Weights of a small GPT-style language model, trained from scratch on English Wikipedia.
Architecture: LayerNorm before each block, no biases in attention or MLP.
MLP neurons of a small language model. Each row is named by its layer, matrix (up: input weights) and neuron, and shows model dimensions 32-95. Each number is 200 + 20 x the weight over its row's rms, rounded and kept within 0 to 999.
Before each neuron's rows, "fires on" lists the tokens most often at its 100 highest values on Wikipedia text that the model never trained on.

fires on: "d", "0", "5", "t", "4", "1"
L6.up424,191,158,192,158,187,263,220,168,163,175,207,198,201,163,208,205,215,191,211,210,177,175,181,185,206,173,214,140,153,179,175,182,212,190,182,157,163,212,226,199,194,187,200,227,195,215,227,201,195,181,203,182,192,226,217,196,174,208,212,216,200,215,207,209

fires on: "\n", "|", " NED", " SWE", " ENG"
L4.up448,153,190,212,170,162,227,230,193,226,178,186,211,186,184,184,184,196,221,188,209,177,229,175,180,214,188,167,182,211,219,180,207,184,217,204,159,210,219,184,196,178,195,176,227,216,205,210,226,162,216,192,224,200,189,207,207,212,211,206,166,174,228,198,213

fires on: "0", " and", "ber", ",", ":", "nc"
L20.up632,197,210,189,199,170,214,207,185,222,187,197,205,204,200,158,192,176,203,216,246,180,227,248,149,174,194,205,199,200,210,193,168,188,178,200,202,187,199,214,208,209,216,196,224,228,215,200,182,183,191,182,203,245,192,203,176,208,228,208,211,190,209,208,256

fires on: ",", " and"
L13.up136,178,183,191,221,190,266,192,223,228,178,195,214,197,205,204,198,167,220,217,183,183,236,181,212,180,213,201,203,206,246,179,205,175,194,217,197,188,219,191,223,189,203,171,195,224,205,220,192,208,201,179,213,239,191,174,190,207,171,221,241,194,193,189,215

fires on: ",", " and", "\",", " de", " way", " point"
L13.up662,174,172,190,191,213,249,191,211,192,209,215,242,199,196,221,210,202,212,221,235,191,233,179,190,144,211,202,191,181,214,191,191,177,220,204,179,188,230,162,159,183,175,197,200,230,207,222,174,191,197,197,211,229,189,205,162,195,225,224,201,179,208,207,217

fires on: ",", "4", "i"
L12.up188,189,209,207,211,149,210,167,204,195,176,188,178,230,164,203,203,190,188,192,228,174,222,174,173,179,213,190,208,204,168,195,202,204,215,230,198,205,222,238,186,185,157,221,190,228,180,215,203,197,148,186,206,194,191,173,191,177,203,201,239,199,206,214,176

fires on: " ", " \\", ".", "1", " de", "2"
L22.up746,197,179,179,163,209,179,214,194,236,199,221,191,206,206,198,180,194,197,195,247,191,211,184,220,227,209,196,196,195,220,175,224,194,194,212,172,192,220,200,182,211,174,229,170,220,180,202,212,195,202,183,278,181,200,212,199,183,191,191,222,199,210,167,248

fires on: " "
L22.up436,159,193,203,161,215,191,202,212,219,188,213,195,196,191,182,210,187,149,190,240,208,200,230,180,202,213,194,245,159,222,184,199,205,165,183,191,190,227,173,210,195,188,203,170,212,179,229,183,182,190,210,228,180,188,199,196,188,235,183,220,176,232,206,237

fires on: "ed", "5", "o", "ro", "ra", "8"
L6.up117,193,211,179,173,210,174,218,206,182,185,183,184,188,206,189,177,211,224,212,187,181,243,194,215,182,215,187,235,195,216,207,204,172,206,201,197,232,199,216,201,229,167,208,199,200,190,228,203,167,194,158,170,187,180,240,215,183,224,196,218,198,259,177,226

fires on: " a", "s", "a", "e"
L20.up393,193,197,183,214,221,190,216,186,201,204,211,225,181,201,187,171,197,199,195,185,170,218,236,184,190,184,197,223,157,191,237,221,210,173,232,164,171,220,228,197,217,218,196,155,212,162,179,205,218,178,197,221,219,225,222,184,201,193,189,214,192,197,176,213

fires on: " and", " not", " or", " as", " de"
L15.up326,224,175,236,207,175,211,203,187,235,161,184,191,188,177,199,147,209,182,217,193,181,214,188,212,205,222,205,211,196,175,181,236,202,204,179,190,216,216,205,187,230,193,175,224,222,210,228,213,196,197,206,232,223,200,202,221,198,218,202,200,201,178,187,251

fires on: "s", "ing", "y", "0", " Over", "/"
L8.up494,228,201,195,201,174,195,171,195,231,206,202,222,193,207,211,184,193,215,214,234,161,215,193,184,170,185,224,222,221,180,197,197,211,172,221,192,189,171,178,205,223,165,217,270,212,175,189,200,143,196,199,186,215,177,201,175,237,208,194,233,175,233,177,191

fires on: " |", "e", "es", "hi", "s"
L8.up274,195,187,206,222,201,230,197,187,160,189,207,217,185,176,200,199,203,203,212,174,194,169,191,212,206,192,200,203,178,195,185,188,192,207,173,178,166,203,239,180,198,202,194,210,189,185,216,170,241,209,166,191,197,170,221,227,175,224,216,229,204,219,206,191

fires on: "0", "5", "7", "ing"
L22.up74,177,183,203,156,174,231,155,185,194,164,204,183,178,218,201,196,214,232,190,223,160,212,190,224,194,211,185,189,209,215,173,207,254,157,211,192,189,171,210,191,200,172,183,220,186,177,235,174,205,205,185,197,189,205,232,186,208,225,199,175,220,232,188,238

fires on: " |", "\n", " average", " single", "at"
L6.up313,194,180,225,163,179,259,192,159,222,163,195,211,174,165,190,174,198,218,161,224,190,222,187,197,222,230,175,195,205,185,192,219,188,218,273,180,180,234,224,192,227,160,187,187,225,206,208,178,234,204,196,178,196,177,191,219,178,196,203,187,188,232,191,183

fires on: ";", ":", "—", " ISBN", "\".", "."
L4.up765,193,197,220,185,182,224,159,201,197,172,172,223,184,189,202,204,207,222,186,213,180,220,215,171,204,191,201,182,179,198,171,165,210,251,234,193,180,192,219,219,192,212,198,210,168,159,214,188,193,179,227,209,204,173,182,190,201,209,235,211,218,202,227,224

fires on: " also", "ed", "s", " only", "th"
L11.up371,181,174,203,203,192,223,218,188,167,184,212,210,172,180,186,227,203,223,189,194,199,219,184,212,180,222,196,177,173,225,183,209,191,219,181,203,193,197,226,189,209,185,200,210,211,227,193,185,216,177,175,227,244,176,215,163,180,207,193,211,215,225,218,226

fires on: "s", "0", "a", "\n", "5"
L13.up751,225,179,210,181,222,213,151,204,207,159,199,193,183,236,179,208,168,183,192,211,163,214,184,188,207,248,192,217,186,172,178,215,195,173,190,182,185,188,190,232,182,210,203,169,178,177,223,210,203,215,167,173,210,171,188,184,206,194,190,161,207,203,199,208

fires on: "\n", ":", "."
L4.up530,177,192,191,204,171,211,213,191,201,197,187,188,192,167,205,178,185,206,182,212,213,209,211,183,170,180,186,196,194,212,201,192,176,219,240,212,179,242,190,224,174,193,193,209,214,178,224,224,200,219,204,229,219,178,233,200,208,219,199,184,192,227,218,223

fires on: "\n", " (", " \"", "-", "0"
L20.up756,199,183,189,215,186,211,188,183,207,175,171,170,202,216,187,213,174,191,180,202,183,209,207,198,212,228,190,230,178,192,189,183,217,178,261,201,209,179,214,211,211,193,152,224,182,208,225,199,215,196,205,177,209,171,177,234,232,173,201,182,211,204,216,235

fires on: "1", "0", "ul", "port", "5"
L20.up431,214,191,181,177,186,196,195,189,207,189,186,227,193,180,182,204,171,203,219,176,204,218,186,184,174,211,189,168,215,212,228,230,192,187,214,179,205,200,184,237,215,153,211,186,178,213,182,188,164,192,191,190,209,232,219,188,212,267,230,198,178,213,165,235

fires on: "9", "6", "2", " ", "8"
L17.up728,181,187,167,159,211,189,227,193,197,205,196,200,179,180,183,165,211,169,197,176,226,209,211,192,216,217,174,220,174,250,167,140,224,178,199,203,210,216,197,199,169,191,214,182,185,188,220,206,188,198,194,193,209,192,194,188,210,210,213,191,172,200,229,205

fires on: "re", "ation", "is", "y", "man", "ive"
L6.up364,185,184,220,182,188,155,210,175,223,206,181,217,193,193,190,210,234,171,245,190,170,192,188,221,203,256,200,213,232,193,210,221,170,193,199,177,184,182,197,202,181,189,220,206,194,205,188,213,198,196,200,229,182,200,201,175,224,192,175,200,193,230,205,190

fires on: " re", " pre", " Pre", "fre", " Re", "Re"
L2.up439,189,198,182,178,170,207,167,165,225,160,178,226,180,211,185,161,212,216,217,224,172,204,177,212,224,184,205,187,200,158,184,220,181,207,190,185,195,237,222,220,194,185,153,198,228,223,209,218,203,229,233,214,216,232,184,170,212,231,206,197,204,201,175,186

fires on: "9", " same", "0", " that", "/", ":"
L17.up22,220,194,158,213,215,210,211,197,208,196,194,229,197,219,173,215,164,191,160,209,202,234,187,189,186,205,187,228,197,192,213,202,215,174,172,186,176,213,175,204,213,215,227,233,216,213,219,205,223,194,177,193,219,193,212,185,219,218,196,195,218,191,166,244

fires on: "0", "ing", "1", "ed", "-", "o"
L12.up89,240,201,220,230,194,193,219,192,234,212,171,235,179,157,173,192,167,208,213,229,195,214,180,176,167,195,203,186,218,213,235,231,196,213,223,194,163,184,235,242,216,199,212,189,221,188,176,209,181,145,227,177,211,191,209,191,216,232,192,191,176,236,185,235

fires on: " of", " and", "s", "9", " for"
L17.up54,192,197,233,213,183,204,195,195,197,207,202,210,190,232,165,181,193,180,219,210,183,203,213,193,191,165,217,202,211,210,234,223,194,200,178,198,229,214,212,228,216,220,240,196,164,206,248,167,178,182,178,188,223,200,166,216,164,203,212,196,213,199,182,231

fires on: "\n", " also"
L15.up118,183,199,188,196,152,213,222,175,204,224,213,182,187,195,162,176,208,197,192,188,184,223,178,219,202,242,149,196,166,183,179,209,204,207,222,207,197,223,218,190,227,193,199,202,230,208,211,179,178,194,184,198,192,169,210,216,207,219,260,228,185,209,212,213

fires on: ",", " of", "1", " a", " to"
L15.up707,194,141,184,209,190,191,207,191,213,194,180,195,207,161,203,215,227,189,176,211,201,239,202,154,211,172,221,233,217,181,224,228,188,193,201,194,178,225,212,203,187,187,207,196,226,151,204,181,158,189,181,244,206,223,194,214,193,168,194,196,231,211,187,181

fires on: "-", ":", "–", " to", " win", " over"
L8.up684,201,141,203,211,149,184,230,203,210,221,194,228,193,202,198,202,208,219,162,189,183,205,194,171,186,181,213,212,198,203,148,204,178,205,205,180,193,229,207,218,238,181,206,212,190,184,216,222,178,193,192,203,210,230,241,192,207,188,184,206,180,188,186,198

fires on: ".", " in", " as", " by", " of", " \""
L15.up191,236,179,225,205,167,231,159,208,220,174,186,223,192,165,215,190,220,202,196,204,220,199,219,162,217,195,214,185,199,197,216,201,190,189,202,180,210,211,185,219,201,192,213,219,210,210,183,195,186,205,175,199,205,208,190,226,163,223,213,209,216,211,186,206

fires on: " ", " (", "s", "e", "em"
L17.up289,178,196,182,210,181,172,205,177,206,210,183,214,193,195,211,198,185,211,212,172,182,219,214,188,191,192,180,209,183,194,172,210,200,174,204,173,183,244,203,173,235,225,190,154,212,192,192,188,183,201,227,240,177,172,245,194,188,235,194,248,193,214,178,205

fires on: "0", "ly", "le", "en", "1", "2"
L11.up210,183,217,226,216,197,228,222,181,197,190,203,234,181,202,182,162,207,182,215,190,178,245,193,188,191,212,176,210,215,178,194,215,237,202,214,192,213,177,232,204,206,184,194,161,239,186,164,198,172,160,191,209,212,180,217,180,207,202,195,188,171,226,197,223

fires on: " its", " their", "ra", " magazine", "bo", "s"
L8.up227,196,235,208,202,211,187,187,181,183,175,203,209,195,205,193,174,199,182,181,207,172,231,201,192,169,204,234,170,138,220,178,200,185,217,196,190,234,167,213,201,213,187,181,160,195,176,188,174,211,220,210,213,219,188,180,182,198,231,189,245,200,253,182,209

fires on: ".", "o", ")", "ing", "s", "a"
L11.up271,223,201,195,206,176,232,214,161,249,186,220,177,202,185,184,181,226,192,192,220,157,217,206,177,192,182,251,218,166,213,177,165,180,169,201,184,175,212,214,204,188,198,205,199,191,210,185,215,197,185,220,216,197,208,226,182,189,240,195,180,185,219,216,179

fires on: "\n", " may", " will", " should"
L5.up680,199,182,213,190,170,230,206,161,222,167,176,195,210,190,190,205,207,187,161,241,218,201,213,175,176,206,186,183,194,174,228,164,181,204,251,198,180,227,185,189,197,215,199,210,221,170,201,241,167,207,235,168,215,217,194,178,205,181,181,177,207,220,211,216

fires on: " Lo", " El", " En", "Ar", " Ol", " Ri"
L2.up197,232,200,196,186,193,237,169,187,214,205,166,186,163,203,199,164,195,229,194,203,222,200,179,168,175,193,175,192,217,190,191,184,172,218,190,218,203,225,224,223,182,164,184,226,206,239,208,222,177,206,242,189,212,183,184,176,198,197,239,188,191,207,182,208

fires on: "\n", " Na", " (", ".", "(", "{"
L22.up293,213,176,171,213,176,220,165,188,184,159,213,182,178,213,198,220,193,191,192,209,178,208,180,172,180,197,195,181,197,228,181,191,168,193,208,192,221,208,247,203,186,204,155,214,214,189,204,184,198,212,205,196,178,176,158,213,196,201,203,217,243,214,203,216

fires on: "-", "–", " (", "\n"
L22.up237,233,207,230,209,172,194,199,189,234,157,200,197,192,161,181,172,172,216,206,189,191,230,190,203,188,198,186,177,202,207,191,223,170,249,220,223,228,197,219,199,188,198,205,173,227,189,182,184,190,198,227,175,251,185,207,195,188,169,214,232,206,170,191,200

fires on: " and", " to", "al", "ed", " Can"
L12.up680,180,153,200,169,191,232,202,222,195,219,175,202,204,207,197,195,207,243,235,221,183,193,213,151,210,198,229,202,224,226,145,205,190,180,198,185,196,209,224,196,233,228,203,197,178,222,198,180,201,190,197,207,205,163,208,178,222,187,209,197,197,195,203,210

fires on: " in", " as", "\n", " at", " on", " \""
L11.up736,193,191,200,213,173,193,188,197,188,174,201,244,196,187,194,185,214,226,188,186,213,218,224,174,201,174,214,183,242,217,188,188,197,184,209,196,196,217,175,193,203,163,173,189,225,185,225,187,214,179,182,183,205,232,182,214,179,205,218,217,214,196,195,204

fires on: ".", ":", " St", "-", " |"
L5.up219,217,204,215,206,159,176,164,196,216,194,170,228,206,202,168,208,197,200,209,191,201,191,213,190,197,179,219,216,197,210,171,219,165,203,179,168,176,200,227,198,202,188,214,158,230,220,179,188,209,203,220,224,240,181,182,187,199,202,207,225,216,240,223,198

fires on: " of", " to", "ing", "is", " State", " in"
L13.up756,195,186,204,138,205,209,195,199,217,168,208,228,197,199,197,202,204,180,228,211,213,194,222,216,187,208,229,221,159,206,169,226,198,199,190,203,217,202,171,195,202,194,212,206,203,165,220,180,215,210,202,208,204,206,184,173,206,194,224,226,225,193,198,211

fires on: "er", "s", "r", "le", "e"
L17.up227,185,185,196,218,193,218,237,200,255,209,164,224,180,191,167,188,196,219,209,175,182,226,177,213,187,226,198,187,195,206,194,198,207,212,197,169,166,198,185,200,189,215,191,196,206,196,215,193,210,203,188,217,195,171,245,212,200,192,179,228,209,182,174,206

fires on: " are", " of", " to", ":", " help", " were"
L8.up95,179,189,207,158,174,220,213,208,201,176,169,211,174,205,181,203,184,168,171,197,238,211,207,171,165,191,226,194,191,230,158,226,200,198,204,198,197,190,196,197,191,231,236,184,215,211,208,188,165,199,212,216,209,165,181,185,176,208,214,231,202,194,196,159

fires on: " it", " It", " J", "J", "Billboard"
L5.up621,153,188,201,212,198,172,212,163,233,165,191,222,194,204,177,182,183,224,192,221,178,212,180,170,181,203,211,154,201,198,222,202,223,189,206,202,196,210,214,183,193,199,164,176,180,173,171,213,214,181,178,173,203,201,176,174,162,207,209,203,194,247,206,186

fires on: " over", " Over", " around", "er", "s", " On"
L13.up266,215,193,174,183,173,258,200,192,207,169,210,204,188,167,197,165,202,227,194,243,205,194,204,170,227,215,237,203,182,167,201,223,181,209,177,192,170,188,182,187,225,204,202,246,218,177,179,179,180,216,207,188,235,186,196,177,176,210,216,231,205,243,206,176

fires on: " (", " South", "s", " –", "al", "ian"
L17.up1,169,185,215,201,185,211,221,167,188,168,175,193,201,178,203,197,186,184,202,200,199,163,196,193,230,217,245,175,167,209,172,220,168,224,220,198,188,212,213,201,205,176,200,227,188,221,221,189,233,189,185,188,201,177,190,176,227,219,179,190,211,186,204,230

fires on: "–", "1", "2", "5", "4", " "
L17.up619,210,184,225,228,160,184,171,188,165,174,195,209,212,214,242,178,192,189,193,213,203,228,186,207,181,215,200,214,213,218,183,192,218,205,221,214,182,217,227,202,191,185,214,186,212,196,192,167,196,173,211,200,196,169,162,204,205,209,200,214,202,213,204,213

fires on: " "
L20.up527,169,196,211,166,211,188,179,186,250,223,211,209,185,183,163,233,168,160,190,243,195,196,185,181,194,250,216,235,215,223,203,204,190,141,202,178,197,228,216,198,222,185,163,230,208,201,201,204,207,202,205,211,195,193,197,188,168,188,163,219,215,227,193,237

fires on: " |", "K", ".", "sk", "S", "ah"
L13.up39,204,190,188,199,171,210,234,200,199,187,169,202,196,198,207,184,217,213,201,192,164,224,186,193,223,181,224,226,243,217,168,211,164,196,229,187,160,174,170,197,166,210,209,188,174,194,188,187,173,205,211,173,225,171,204,195,206,170,194,176,168,203,194,218

fires on: "9", "–", " ", "."
L20.up62,204,178,194,198,192,226,197,207,177,194,198,193,183,213,143,195,191,220,185,229,155,210,220,208,202,212,236,192,205,195,190,192,166,186,201,206,201,203,206,200,204,229,155,217,212,191,192,191,186,177,158,226,220,179,192,215,190,235,215,229,204,187,183,218

fires on: "0", "-", "4", "5", "\n", "ing"
L15.up318,195,225,207,180,159,204,162,203,183,179,201,206,202,174,176,197,228,190,177,190,206,194,182,226,204,260,183,211,178,166,190,218,185,188,190,186,169,229,195,198,222,222,210,210,219,190,228,195,230,193,169,181,186,198,202,234,231,231,188,227,208,222,158,211

fires on: " as", " in", "-", " Ra", " \"", " on"
L20.up513,205,164,197,186,161,229,197,210,192,172,210,236,168,192,209,208,230,231,171,247,206,187,211,196,215,206,219,195,210,230,180,201,220,172,236,174,223,197,201,220,209,188,199,182,215,200,187,204,202,240,190,194,216,219,223,188,199,219,202,194,190,199,150,197

fires on: "s", "-", "0"
L20.up671,209,188,214,194,178,234,158,214,202,173,211,234,198,171,214,224,206,158,217,199,166,188,205,231,175,194,223,181,167,178,199,182,202,233,185,155,202,195,213,209,237,194,212,197,191,223,245,197,243,223,175,184,192,230,209,214,203,188,185,251,207,207,175,229

fires on: "\n", " After"
L13.up727,206,197,217,158,164,208,223,224,228,197,184,203,188,206,186,218,168,219,229,193,189,204,210,216,210,215,171,205,180,188,161,225,168,209,247,217,198,231,229,193,210,190,213,199,224,216,169,167,220,211,175,208,214,182,206,186,189,183,253,221,174,200,185,187

fires on: " to", " a", "r", "ect", "ed"
L17.up61,173,213,202,196,175,182,195,198,203,183,168,203,184,170,194,173,220,212,189,200,188,200,185,206,179,207,233,243,207,222,184,205,203,185,193,182,207,244,230,166,206,202,207,177,193,158,194,188,192,177,194,230,228,191,201,213,210,211,174,184,214,213,206,157

fires on: " the", " of", " young", " and", "ly", " former"
L15.up459,185,185,190,168,181,189,222,181,235,214,170,234,214,232,172,215,183,170,194,175,180,243,211,217,204,220,201,187,199,190,221,178,183,215,225,205,179,224,226,202,231,193,217,183,203,236,201,203,190,206,183,197,206,228,188,198,219,199,179,227,187,206,184,213

fires on: "\n", "hel", " operations", "ning", " office", "Hungary"
L2.up440,188,227,208,200,152,192,186,222,224,185,192,232,186,180,206,192,205,185,220,211,199,198,187,214,199,179,155,192,187,191,193,216,174,195,201,195,188,207,198,209,211,211,227,183,217,233,216,178,216,214,204,225,238,219,239,193,176,227,250,210,172,185,227,192

fires on: ",", "s", "o", " |", "'", " and"
L13.up15,171,180,250,221,186,232,204,184,200,165,170,197,204,213,175,194,220,169,240,196,175,212,162,180,211,211,206,211,173,212,179,190,182,225,178,171,196,216,228,200,194,158,201,205,254,197,208,183,203,186,185,199,189,199,189,219,191,191,189,224,196,211,171,196

fires on: "9", " Mc", "ac", "–", " Mac", "8"
L6.up390,215,193,202,213,180,207,195,210,186,181,216,229,205,211,169,207,192,192,194,209,187,171,206,153,203,186,231,189,207,187,216,169,147,161,242,197,206,222,181,209,224,198,196,212,207,205,225,181,203,198,180,205,205,166,164,210,182,195,211,199,202,211,198,198

fires on: " ", ".", ",", "1", " (", "'"
L17.up34,184,167,221,214,192,202,177,197,198,172,213,188,191,236,209,213,182,180,201,231,205,229,227,199,227,197,217,247,186,232,165,219,191,204,206,167,195,203,223,200,219,190,195,195,215,165,191,187,198,206,166,217,202,172,184,220,196,180,185,213,198,223,202,219

fires on: "s", "es", "z"
L15.up131,160,184,238,190,194,204,223,160,178,219,217,188,197,190,167,194,222,179,190,189,172,222,216,215,195,166,217,197,159,246,189,208,184,201,182,188,216,209,215,201,206,199,181,208,177,159,219,134,213,215,169,190,206,175,201,191,221,208,190,213,228,193,193,221

fires on: " of", "°", ",", " or", "ting"
L11.up416,193,201,183,204,156,238,200,194,181,184,212,203,190,199,203,197,220,197,213,241,169,213,213,179,169,219,212,162,187,188,193,208,206,234,199,177,173,210,201,224,221,177,212,185,212,196,208,191,189,187,183,197,198,211,201,195,195,196,200,194,213,205,213,182

fires on: "0", "9", "s", "up", "7", "uk"
L17.up245,186,198,232,183,184,197,248,200,181,186,208,174,174,205,187,188,213,191,182,221,196,215,181,220,181,164,165,199,197,245,188,207,180,213,222,185,148,193,217,192,206,214,178,237,189,186,248,215,225,230,233,205,197,203,216,179,239,196,215,219,211,183,164,209

fires on: "\n", ".", " in", " him", ")"
L20.up643,203,213,167,203,189,204,174,184,234,174,204,176,204,175,205,208,205,169,221,216,192,180,186,201,207,203,197,192,206,240,192,179,203,207,232,204,169,200,234,211,200,195,194,168,191,184,184,202,191,192,241,204,199,191,214,200,182,221,194,218,197,226,217,177

fires on: ".", ",", " |", "form", "8", "ice"
L15.up321,200,205,229,208,196,223,199,164,198,190,188,179,215,217,201,193,162,192,202,195,227,211,194,178,203,212,189,186,185,213,194,178,169,227,182,152,195,215,218,190,198,201,171,213,233,183,222,182,182,217,174,234,235,191,188,173,219,199,204,187,189,206,219,213

fires on: ":", "),", ").", " which", "\",", ";"
L5.up744,178,194,244,202,168,194,200,189,188,184,182,217,177,223,189,210,213,200,201,191,184,189,203,173,186,221,202,190,174,204,178,159,208,230,222,187,171,208,206,217,164,189,184,202,187,207,185,232,190,156,205,202,229,198,162,157,228,199,200,219,208,230,222,228

fires on: " and", " by", " (", " as", " to", " "
L12.up501,193,219,198,174,197,189,192,202,253,188,221,180,192,168,207,202,203,185,221,184,204,237,216,183,194,217,193,195,192,232,202,215,208,211,189,188,185,227,188,214,199,188,186,185,172,176,223,206,189,194,215,200,205,226,207,206,205,210,183,187,203,237,200,217

fires on: ".", ",", "al"
L13.up365,167,153,226,176,197,207,198,174,191,189,178,173,191,230,199,212,172,183,177,190,220,186,207,214,215,177,187,194,198,184,190,185,193,206,192,161,217,212,208,210,251,189,157,206,189,229,212,183,219,195,178,206,235,219,154,183,169,208,205,192,177,214,199,230

fires on: " and", " to", "i", "al", " of"
L15.up712,219,194,239,164,205,224,193,212,203,178,190,217,190,205,185,167,196,140,210,195,228,195,209,191,185,212,223,225,208,161,205,197,190,185,189,180,226,188,182,210,189,184,231,195,203,185,214,177,196,188,188,180,173,216,196,204,189,215,212,238,193,185,213,163

fires on: " An", "An", " version", " said", " One"
L2.up348,206,194,231,208,172,211,196,185,205,197,155,203,147,165,191,191,203,217,194,226,182,232,187,216,192,177,171,188,246,203,199,174,180,169,239,206,211,216,190,232,186,217,164,197,188,198,206,231,188,209,196,229,211,199,190,209,218,200,193,206,202,222,198,200

fires on: "\n", "s", "ness"
L4.up447,180,195,216,178,168,230,211,174,210,172,193,210,177,153,159,179,198,204,211,209,188,236,178,203,192,206,193,199,229,193,188,198,187,224,246,201,202,214,240,228,183,191,187,207,223,188,230,219,188,201,197,182,206,202,228,193,209,208,193,212,167,205,173,218

fires on: "-", ".", "s", " of", " work", " –"
L15.up545,228,215,198,226,179,198,205,184,199,180,191,209,191,163,195,219,199,190,160,203,199,187,186,200,214,182,237,186,211,170,202,225,168,171,221,189,207,241,198,196,195,219,211,193,203,163,215,176,214,191,178,152,211,215,202,208,164,207,213,261,213,228,170,212

fires on: "\n", "ed", "(", "_{", "qui", "ept"
L6.up449,237,213,169,174,188,237,194,185,220,181,211,199,184,193,193,186,216,241,205,184,204,216,171,226,176,185,182,172,204,187,169,207,179,216,218,191,192,209,219,229,186,221,182,201,205,156,202,196,123,176,200,176,170,198,185,211,211,202,197,206,200,192,179,203

fires on: "H", "s", "F", "th", "G", "D"
L12.up714,207,180,194,219,194,219,192,210,190,199,182,225,177,187,188,194,198,229,187,220,219,220,191,184,177,243,197,196,140,234,235,214,181,239,206,182,203,172,227,212,186,186,236,192,223,165,183,194,209,211,210,194,208,202,233,176,209,203,204,241,202,237,210,236

fires on: ".", "'", " “", " W", " (", "{"
L22.up52,241,210,178,251,191,209,177,227,192,174,213,191,174,226,189,220,217,212,174,221,218,236,186,195,206,197,198,175,211,195,132,228,148,165,200,213,197,195,202,204,169,181,169,206,200,175,191,208,212,218,231,218,224,212,193,204,205,213,200,195,213,203,214,241

fires on: "\n", " G", " Al"
L5.up118,170,225,244,161,177,228,167,188,205,190,148,210,200,195,170,153,174,207,185,232,207,201,216,213,195,230,203,198,225,212,218,184,147,222,226,199,206,220,206,227,190,191,202,219,226,200,204,206,221,204,214,203,224,202,202,168,213,236,201,181,169,239,174,211

fires on: ":", "-", "°", " |", " to", "to"
L17.up422,208,183,212,221,170,182,175,210,210,206,175,204,197,193,175,229,214,206,204,172,190,183,162,171,186,173,231,219,195,209,161,209,187,184,213,173,185,211,200,179,193,205,166,205,205,222,181,192,179,194,195,226,195,211,199,182,223,191,183,191,204,200,202,204

fires on: "\n", " &", " various", " numerous"
L2.up627,182,203,213,183,170,207,190,158,221,189,198,205,186,189,181,153,208,217,215,239,186,229,174,204,196,186,200,196,224,189,179,188,174,204,208,191,215,213,236,212,176,226,194,207,223,217,204,211,191,226,197,214,200,187,215,189,195,206,190,198,195,225,208,191